Weights of a small GPT-style language model, trained from scratch on English Wikipedia: width 160.
MLP neurons of a small language model. Each row is named by its layer, matrix (down: output weights) and neuron, and shows model dimensions 0-159. Each number is 128 + 32 x the weight over its row's rms, rounded and kept within 0 to 255. Numbers have three digits each. A neuron's up and down rows have the sign that makes its largest values positive.
Before each neuron's rows, "fires before" lists the tokens most often just after its 100 highest values on Wikipedia text that the model never trained on.

fires before: "ad", "og", "om", "ver", "le", "c"
L8.down58:090109160104135140117167136113166115142109123183058128107147127135104113109101120111089138088107121190129147120105186116086111084065116103121134118097174102139128094245139133118129119124184129164115143107108132087060145069203116080114104161166157116165149097110146141115153142096113142154125151150191155171142064128115168046131145049165123057078076099107160120125160120110136160139168113146078134148088120110123157132168095143162106160095181156126126192126158155131146172129153130

fires before: "\n", "om"
L10.down173:136084095057158139128131134141108126108100147111133151143081142161144147086132195113149143113135119166167129059145143128136127129109140134037132134143146134074043127146110142172109094203142158113104132140140155137176138139140105123110043085181086167033090166142123107112113104157142142192161163105127136147123124098095186195151125141094095126131156194117102206173118160098139147078086130125154148142105133165177128130135181117103118129166154141105111135091108124128089063098090086

fires before: "\n", " ", " R", " Q", " G"
L5.down168:133115071087131135162099090178125124103131111072147106187123124176149129078155139125080176071128118113131125133128217124081046149139129114140117199153118124052104124141088123144121127161127156152054142134137116139103149103147187126100080053145119142091161116155079151122148109150155139120094124160142077167165125097114127094159130120114057140170100204168121102149154173085175152138128143133118142169079193193152077118059162141112158148131091122170084123136137131134127163133108129

fires before: " a", " been", " an", " re"
L3.down77:127119111118100127072230118172134091106149110187131060100131130114060112115144132136075083148123119207122172103129157141124204168170146132042098141182117138093107128103114110117145175120124168129092144100166162148186118181131131114174169167133098103081160157121111118121166138051123126131124114152097104119137127128130142194165144068141127159114146098067160142060118158140086146130072116084115119067138160137143117108077156161134116120111140139090164074154125146103166104179120142

fires before: "ge", "g", "t", "f", "en", "ist"
L9.down16:105094191152168184132195156160120159084179112112143089069154137165100135155171070142162123095207144135105137109068119133108133125083114131124106130100131118127061122118161104188135112171124133093117116164195140133111145176113143119147168183149170160136132098153135128075082064094108131097149112126060070150116154201094152104088149122125087155094168106116151133122092135173134130102116141179149160107098105036049110132149106092172126141085134133121135170145137148114099164164120108

fires before: "m", "t", "ch", "th", "en", "ts"
L4.down76:142072187186139079134158122125138190141123146134149099095174141101090163139108135125170156140142176106145106163155153154065194110119127152144105127120135145166072075161106128143091075121133086139181103153155097116155108177109162098142076182188029159158120120114151110170122087116140111167121111130083127155104097139113118089092099104135090141122115112118132120083115149137134140154095214128123099104121145208139175133110124112143097085102070081074202154117084113171176118111161103

fires before: "u", "ury", ")", "ev", "es"
L8.down150:128089166164154128155139137126167130112120101119138127086082109147143106085159148126195142111103123145151173083119095174065122122117128094092151066176118077118108184137027160188142120119167174096063080095182127094135111126104102093165093096121110129152111100087144143121188153125145081127105141154115152174135079108138146173106132124145155152079114206166118160161169139086079143155115100133123125141077128114190164118166101100124146127141132163165174140104128099052133110087112204

fires before: "ation", "er", "ed", "way", "ations", "ing"
L4.down148:148111088226154092125152128123187149082129182132090096165191142081070070142080143098169079140061166129164109160155141121073144124163138195166145103126132128186113127143169107094090121095146080131148114153144089151140179152148164093112090120109136143138124116122121104032134151090177151126156126094120138126109101138174143182116123070095168125147113083112139166063111131114132133130101141058116149089132137128095146147109121153106126126113172130147162103113076082152095144165208138

fires before: "f", " a", "form", "i", "ip"
L5.down3:081127131149084093131105104105045109130165165089148097141134103066101117102102099139083079117096129088184215151130115133119145101087124136134169138131193143136179159174141052124131147106147144140094178127139122152126150147178104093092108131109100128112162148104128054138110172156112094139154150101116107135098137167183130137116100116101086146189136121168092141160148189151136163196087149167103115102098131124145126083099102141097152125094176126109185183123075089154104136180070202

fires before: "ear", "p", "ul", "erv", "ult", "id"
L8.down33:051153137074118103121151120076151168133144127116153175183163149127130083122084089109134094130139107130110093116169066151100083128175142034170116131157131136137170116065153089147091129097186127130160141131080158098126157172103195096119154113091102091133128097194147080193088142150103153106173103144124126134116179153142066111198137133119187126118166137114104088162192144148157159112125138167100119132131116161158164141102118127076150200115132072117121104127159095086113120134067151

fires before: " a", "f", "th", "l", " an"
L9.down165:165125133174116094087189116133175128115141113182108103109112092066152102110098126171105095120078102177177139199183127177085151189128125109135111135103104171168105125194143100138105127185122142117097137174133128148145116146103157107088089118108139098148086134131103159093080148100139125115082131164152096125180173107131123096184171179177060149126176130078113112123118151119135079148118119086105130153168146170092071116082095084111116136132105121134167140112043063163174188141109158

fires before: "e", "ing", "es", "en", "m", "ely"
L5.down100:118083083134116133095091130138029090129159129146095119169162061097109123123066154150128163151119135079124134120126115107109186144158119153155095120159124119190127107114129131081139129125182192116074134091129164147162156099111153125122106110108124134174141069159124147178173153146151044182170132130107141139084097224178122124101176145179143101145124184084150114090131083141131101143153080130145144128138121117166162118073103144091108099125081175109150103118129153124162155072116218

fires before: "ord", "og", "om", "re", "olog"
L10.down26:132140108089115073153159139153153177142124143112165122152160162143109152125104077155135080122116123110183087148115177099089133102114136085146160068084128069138108132128126159085092123130171136129155150057149118082098108156133107152143142078176199134132158182179068122095074129099119115138096137175155128087073115181146182169164148155113098046061136068159154095112170136139082179088138133117100172132158161149115152131168150135103131132120117117091119102121180129190097164125181068

fires before: "ed", "e", "ing", " to", "s"
L9.down90:131118098176134185152103133138152118084122070087182164139163116145126134151148128101145131131134155103145128099071114173084140196201195120127135198166105137119129086144176130135149112117138150138159158114120111147206138116142131105146110110093101130147149106066115123052109112154140119179145194106146112066038152179117109094143145169154141111084107077141085156054137140182082146151093144143170105102087068140136105071124111137104147102097142093150131129081130116115127142054173138

fires before: " to", "f", " the", " in", " a"
L9.down56:142104170188152142180072114136095168117141082093160124131096184093147199128156105105144117129116135152173137176117129179098181158130088130099117136107110170125064083155139123171152175159103075080134134176135108122174153068128176161094139117141165098096119174087188112088159117137149160146118140182118123123100137167139152057141163118131144133150060121144095161135163124064114098135135168125087107121114096066090127069129129127080195168081156115097101121101069091156143080118109161